python train.py --n_layer=15 --d_mlp=384 --decay_shape="linear"
MLP neurons of a small language model. Each row is named by its layer, matrix (up: input weights) and neuron, and shows model dimensions 0-191. Each number is 500 + 40 x the weight over its row's rms, rounded and kept within 0 to 999. Numbers have three digits each.
After each neuron's rows, "fires after" lists the tokens most often just before its 100 highest values on Wikipedia text that the model never trained on. A number after a token or word is its count.

L7.up329:499508452523477488549524551532491525455471495517463481502406480531501478503559528521489467423484541496502459521480476533516494492490495543522592517519465524580449474490554570479483450444455518531546513446407455559493498481540495444520459555515524445494472465451510469579561589497496492477464437501589496531557495491510452492552446437442521527488502519493558455476556466613464498503561504450458506556538538427516471517566436502560464506504484495535452459503565527480489405499477504426527518573524478492488455524521555481487422518512456445497446484537460542481548547530443548478
fires after: " R" 19, " f" 16, " r" 12, " F" 7, " T" 6

L7.up316:525552461545426386512552459477502519499537446547576480550463533454478553414455553463532523464448544512484523476491492497507464515510605499502553489511548593552483498532550500507482453494506502432457473517578433515445532569477462512462504523445489529519513538425414411469491566480504524466465490513534476484477514455492475524494537542453528554533536433470543474501450532533579533463479495448505539536537491473505522550537442520514423485518529517495606484620438451477487551497507531537500452501464507497514484515511484459474550465513477467461512515494452521555549499512498461450
fires after: " D" 32, " d" 10, "od" 9, " M" 5, "ist" 5, " K" 4

L4.up283:452486531400497506502548513515445496430531616500487544491456538504472524528546511561520577511438570477521535503595494429433524492475411492522498466524504537520469532551525459500500497514459433521526526466426598487452508452513530499525506479510549453496449510500480508542502547495545545490501485541513485453493539554539468402449495484540457514527625503531559529468453596462467541427468466527596497533476506468482489412548482502451508500496449428521536464521550472572501504524517501470472525482521510483524463478454464499501559487524533477477517478518484526461482473527454482412
fires after: " V" 21, " New" 11, " Col" 10, " C" 8, " (C" 5

L12.up365:492477443495453518484519437487485556465430580507486501446416558479400499486527542576421527527511449475560462626491464550562487495437474486484507530491553574558534499464538615524494502491468491450539447515511460466529461438479512450479446535507535455470542478477434482485454486523560502457501492512518517585518506451420524514469454574489559526449493491509543488514520502512535483459532522498403468582397502570506472508528458491433538486533476527548500508499478537530562517497443506456488484511547523545524534496511501431487508506541512510523526508455530514552520453489502447517
fires after: " D" 21, " T" 8, " W" 6, ".9" 5, ".6" 5, " L" 5

L7.up169:501527508539509486529545529489521456448467512509514620531463517436502503481569495447440453560502543471576405467485518476526581453530490517491465519469523515549458472479480483477531498568497519451501504500453505483425442469471466529518482502454509481479559491456519545546446492539486446453419494520470494508541476587499556515487446554419527609515524510479521519506527472573471576515528435484428522503469497459590529489489514549436518509485563521540453442517512560568546577504452524481532491458476535520508513495495507441534490551476474439397502504481533476426460533517510511574
fires after: " p" 22, " D" 22, " P" 8, "D" 6, " d" 5, " e" 5

L4.up373:471436437460400499502535534481501499507590514438501465446480542519540510519557545521544461534550457506447521518544503524535525460503452474515510515542514532536447450452568475439555522468433533522468453460493494523469556549508448390566483512463526456454592525469464484498575483465431405567447528424487556527535492479502513524474455514514519479529525554512504538520490484425495488492507510514524437500523486569542582487490503497539448534512579556464515510472534475492456569471540523489480516589499464440536533444482562500442504483530513469533418521463502507476450483541515480564
fires after: "\n" 46, " on" 8, " made" 5, " under" 4

L4.up139:593478449492528500456528551514483443477563553583475504532414467431500482510480491541467507496524522469471479548425425460485508547540478502516504507471538501508458524414530465492492563537545517603514498470591499473467534528507457485440538549556539455508455511495508456527491460527501466499422502478520479500549487545543403504504536525433554515482466540575477476465487389494411555490537442505541490542522468501521555471467532484471526495512595577475473517457543506536565498484559517476509497543457487489520428504500515516445475539582493551587492492486502525441458495452536491496
fires after: "\n" 43, "|" 12, " (" 9

L3.up380:472447533450530501513472512549458538521532453513542501495508477531490517564503583500517500571560462480469467487495479504514439523455507479544539375553568604571502480503527494518479544514483487517488550440562475514371424528592463518399537470542439583526480528492491460507507512469492456469544432493436519527531542479522490529527537507521494532467513479478497490509490458472462557542482567486461482439526589467514530509496534515511483521553557520507457515466495545487503553502444527505476475519529524484539453465546526530523546449470487433475491464449421500518514571453486478385
fires after: "\n" 18, " F" 10, " dra" 9, " E" 7, " \"" 6, "ra" 5

L7.up235:428517461549491434441550461527484521535451446421550509484520563562571517477481487482459456549489534534494473489477397519546482587383526466549483442487512455517486486515582500523531453529516606441476522516500463457429524505555524508459392546506466478544446450494525477478477430560565489482534460513478478498486532459513541559462461478514475532511499522496464429543492605519504500559479537517591459535481525457425505501433534520536489484483503487576550495543511510459487539499548503511462569496479483533499466542556476435466483519505507516546479516467532502533521520451505516514
fires after: " fl" 25, "af" 10, "im" 6, "ad" 6, "ul" 5

L7.up151:544456531509433489476530566521553549483571521516493483487519556508455573466444497513444537555501415421507462489517523524533511480491523497563466557480519514566520533501515511400485525459501508458552442456489513521510507478538554478448495503442497477465536447432491460500493486528447475479489498537500551418448481500561508530515479524513458499499493496508510453433523533552483461558508495491502407496479473521505512470498464575436544526485471532535576536567517567483486498451563460441530444514484511500528495470549427554412499499504497451541489528490467514525418531430528608636
fires after: " D" 20, "m" 15, " m" 13, " dep" 9, " Comp" 6, " comp" 5

L5.up321:505488470562503405441492452411514482572463492492512549523523489528508566489523449490497484517463533420453433474583481434518425516500489515502505550451508496458554489527389512550620487519439528516553496453474535407441483509549544587476497523546453532518538491482568479504474539500505515462438495512476551434568515573523529467491478489482539560514536543513506442510538479518473465427535545496393464498476560411531499501522528516511489520420486513521548427506509504528537551449537517520483493512464568517453515455512532535509447495532474532497456499498482457498464515532545476518
fires after: " b" 27, " B" 9, " I" 7, " pro" 5, " for" 5

L6.up205:497464534500467541504481508510481472563474595532533527453479506494463542508413486582547575569439565448551467428530430438476457513453467470496451523537528488499538574569475457477502500503514478493498460466457524600448483509490446483517474502531485483536510455543485449566513519480486488581518449584470551474501469580455507498534571471517485466463436521463480418429462552497518529483462527535496513511425566576492518516495476544511459498503470544481462512483503517561424545461434535450502464569498547495505473533547523473496506528483513530500417544508557534457438491576509521502
fires after: " P" 19, " T" 13, " ro" 9, " met" 8, " C" 7

L4.up233:490507504551534460506502460516509493514476525498516477506460530474467484539445529415500448480486490494472508545544474486496512575459535513525516510442468451507597505473557491491495553528506541461573487427544460580442532532508537502450463488471480494509482471517555468481441458409558531497520514515573484521516463419499382543476448516518473554479490481498471549452526491592431509548515503549454506525437493512506535497565456550443438513493422508427534489554511543525452493510490534449480481479516581498536504574554499474467439473569413572452513574514433536563493548518456525518
fires after: " d" 38, " D" 11, " pro" 6, " qu" 6

L5.up361:462555465532505419504479470552531482464488542455397506505544523491492517483532470519424507551534493521519506416510490568489600520543599541462521525469490589535511533605496523529574566491463528475487521521444453491478539517503492491528464424534381480503473526549423559509457467496491538505419492496504469527432491505558437440522522483473477550541521485554498514467500524432560511521465516468527507531496440565476525495505499413547482495484554467471494535494500528534516472502532593516447469414470553490479475465496528542451502496529453528568522468534518568480485475506522553532
fires after: "′" 22, " C" 13, " M" 9, " Con" 6, "C" 6

L11.up129:518489483511537523482499430474525448544515472506519520529553553491495556553536445459504478452506462485483472453539533482573494510523537494524430495476512487487522456454533535475530499521478516590504530484507568515462519548527479508511501456529492507491530399485476555524503550471574459464439451519436536568449506527499519535453575545497474475420612464502471528559576493417534520368459473514482458434542471458507559514541438541535491459488515482494509496509540519481530471548446463507535541511456523512498417539540514389530508418521448477512445515519522464499571501518459522587
fires after: " |" 41, " 1" 7, " 4" 5, "|" 4

L5.up260:497491471480479543490502518501482494462548558491494545524437523482506504598482536527550504493474467474497499454579446444497502507546516396521502542455433536496481525545455448426449601451520509491483556467544462483603426504517521486426483483497559513543541465591489523520447470459493534528551554477489444428512404493515512477478455532459540479515471465455505481531543471595498483438535497497467459493448575543494565474532426472491476524479508481472506518587551493539468486554518477448485458488470527414438579522544512501514433518500494540490544532474545553540486515472530478551
fires after: " l" 13, " comp" 12, " infl" 11, " Comp" 9, " F" 7

L5.up106:457511520561479487483541507518434458460452497544507442521497531471533493455491449454489517481430551522468426492505547469478428543539509466451452505493541509481447498567442532467525476534561520486539551408461463485581508516479468513452451554459512406532464549540506455509499485499486507479517509481530443427437515505542561534503457529546496445501443524566488451456555494441529492525491555539499528484537494567513511519536485503501419521512519504532530539471496607483555552499463480563507467539561522429418445511424550521505516524509490453413550547594548526479499439505514568487
fires after: " p" 36, " P" 17, "p" 7, " Sp" 5, " T" 5

L4.up158:400511600539525490549490488483446554520490478448541500546447514483419533552571499506442508485513491473498520560516444453470432465478537497475546472547576488639498503481498498487504466509469549453502510558492511511528511415512472533525512535492470441439533573501535533471595537496542490488509513552543492510538425499495492505568468508459575495473498459487470499444517476436496481524437447492558489493562531505464487502514538542465518505473593483537494511512430500503556516520447487521498536585538486506516486461523460478461428483443494565420455466537469481444537544443505510410
fires after: " f" 26, " Br" 8, " F" 7, " gr" 5, " w" 4

L7.up318:540436468497519500539516549386513562528465513509526489570512517504477573556473502552522471423534461455548474535504483483530510504542514526474468511480538521497537484562491467523513465538495572488484483459509432409481410440446484546472524510568477465538529500470511447499547481583478529433491496583534475527528534581558525457544505554474511521541485483516546453475502509459551447491503449456449566497425561503496442569521454512530578484473506577530532540489492548466471529494521506486515534474528547453501467461469470485471461514590500511439379519504548487435470544497425481515
fires after: "b" 13, " sp" 11, " ext" 10, " 9" 9, "sp" 8

L6.up337:483463518477509457512498461399454473503530543523449512470464514549543463451495462531557535473488519557508432538469505468482476538487498567401506532486558563558500492543451504518512451434484582507552554455468470403528472505469573544540456453484560501487471491491555443501524435498458495556508498477464480455525527544496416501598428487517480494532522511457502550480472491489488519544540438474523520494510488477550477554484483542547482477487493494417442499534517509468499466522514578530534453539497550476553524539446588530502427471557580497505491582538604490518462491487433521464
fires after: " B" 25, " b" 9, " Th" 8, " \"B" 7, "B" 6

L7.up225:471562616541510491502503535464472474542525559463567575454577534469448473512475485543523500492515473483448532517512563475537543513499490541529478533445471479490556408432576463483532463555585524457460477445542539498496519427471515483504422514496438500540519465484519515470495513463496453471494513484524469472526529486415512503500434515549452474528458541479458468497530552517506574500478476458464538553485561464497525426489549455460431512502520455489449490485566492462501503478498488448449437549477538509494429446514528392541495479489584528433570498542549542461494559550548522462
fires after: " p" 17, "ou" 14, " gu" 12, " P" 9, "y" 7

L11.up297:513512517539434544460475562517567494487514461561510537517486500556496452538486428474497467483524499573588393631458402504518486501473462519477518488522465428517497472432461557494502525562519478520473461511477462542447566519437508427506513482528506454517486465494511523526540497449514531521479515523482529439482502583517503499571462461528565434533444446528541515473499511477514472462433501527501485451516556478518501498463477546497483452505498527511432435531496484534564546508551505453408449573556501519532507467525457494502540622491414485499504541538489508446574456507485504473
fires after: "\n" 21, " D" 16, "A" 6, "er" 5, "als" 4

L6.up142:592447531542534534473533550469523514538560529469535558467465497537572464454510530456458475440517539432453548451491573552471510514536495484516509475531482465532539540487453518540528521483455536503482507413507522529531459470570510522463597564477401497485496480500464481487470487510498536521521504510533524471531506520450513546486469571454486428490513459522463539567544489460465404511480452512506479570464504427434501426435551471502515437508462453470464502540464491522465548445519562453467445483518433516531530448552530529484495490479526506489634535452548505530530557428492537526
fires after: " H" 18, "om" 13, " h" 10, " cre" 6, " N" 6, " ex" 6

L10.up46:502471507461523553501471515543547529539488471501544495460543443427479508534521526578449464558391516547468564477521522477506543640448545552524461557516488513462516497502580500506463502450525464488460501487524469470550541495498512452465492452455525545460495411539476501412500482482516446479431514505469488603456521497528398490468466428464563497459512470501496497527480554439500539525462495477515518493495458544427534561486524539549444488468576569483544527468537528554490498518460443462531561504555529494521477488512447543454490504547499544450436503578481522449534451514530501477
fires after: " |" 73, " Total" 5

L4.up2:497469482576519462506470489387511504576543457457557553498480479527526502480522427408538525556471511425477548541518537477517558533578525450430523535528480509557472578514478522513455498506571508476448602462538557478518473468513546505536524507531431453424458541515525541464429466483463519559536525539538492449597522517474487523520503456476449507450453565455464528503487529473466450558463524576444482484444561506467496433473421531499493523521482488482505461466515539580466498519508521537460494472487492490495475463586475499530514451487479492494513472439437586462547520497516482499
fires after: " h" 28, " m" 20, " em" 11, " dem" 4, "H" 4, " H" 4

L5.up278:559479450547440463546539453505482537495453523487438517488416502546501516456526450519541590462574538495545492534430503512473448559564476476449488470541495490529472520549522551458479506429477482466462526471555490483557524451461486513497493504529583499496489485524571555499419492525470440519467478520518458517535555480516526574551491488484542506530498486531548494490501517528507540555521479523490561477472524526476567582420401498485480540488580479526415502558460537466444471504451467545494458502452473444458542511486542460499391458487472508535521460535571489474595476439459480442
fires after: " W" 22, " L" 17, " w" 8, " Sc" 7

L5.up315:515527473511575520420517504464511543451456567583504493453515504443525555431476552513489465466477517471542566490485470492506427504464535536486509491476553458472525506489526472449489443469493487514534485477545525501495487485574485410497507461479482526479435531438539515526504515470469465576427585517579502535459492533603446434520520430457500572497500549500485532470487500550473564483473553525556478522484470469582454500465567452460481496426549468383498517479525470492520531444534537464507539512526528474541487525469538497542476522511536396534417549507538487513510555514554484575
fires after: "\n" 23, "," 18, "s," 6, "s" 6, " (" 5, " place" 5

L5.up74:433579494466583450557511525565555559474482588469521489480474548508528482513557524581508506462486473476497488507519511498449484486480491435550464483398538542503460538539480488485465592458516530491545542539454507502524508541518518430482496447510470506492461508454525543537447524427543486481444461525544474503524433454473540475526501553528549508485478411582509423479464555501546500462500502410569503499505538519536504495517526504534513483443496491493513442506530460500484561494531486441510461501487464510522489391600567436467503502531469516522582496532571607528500450492518449490
fires after: " C" 43, "′" 13, " G" 12, " c" 8, "r" 7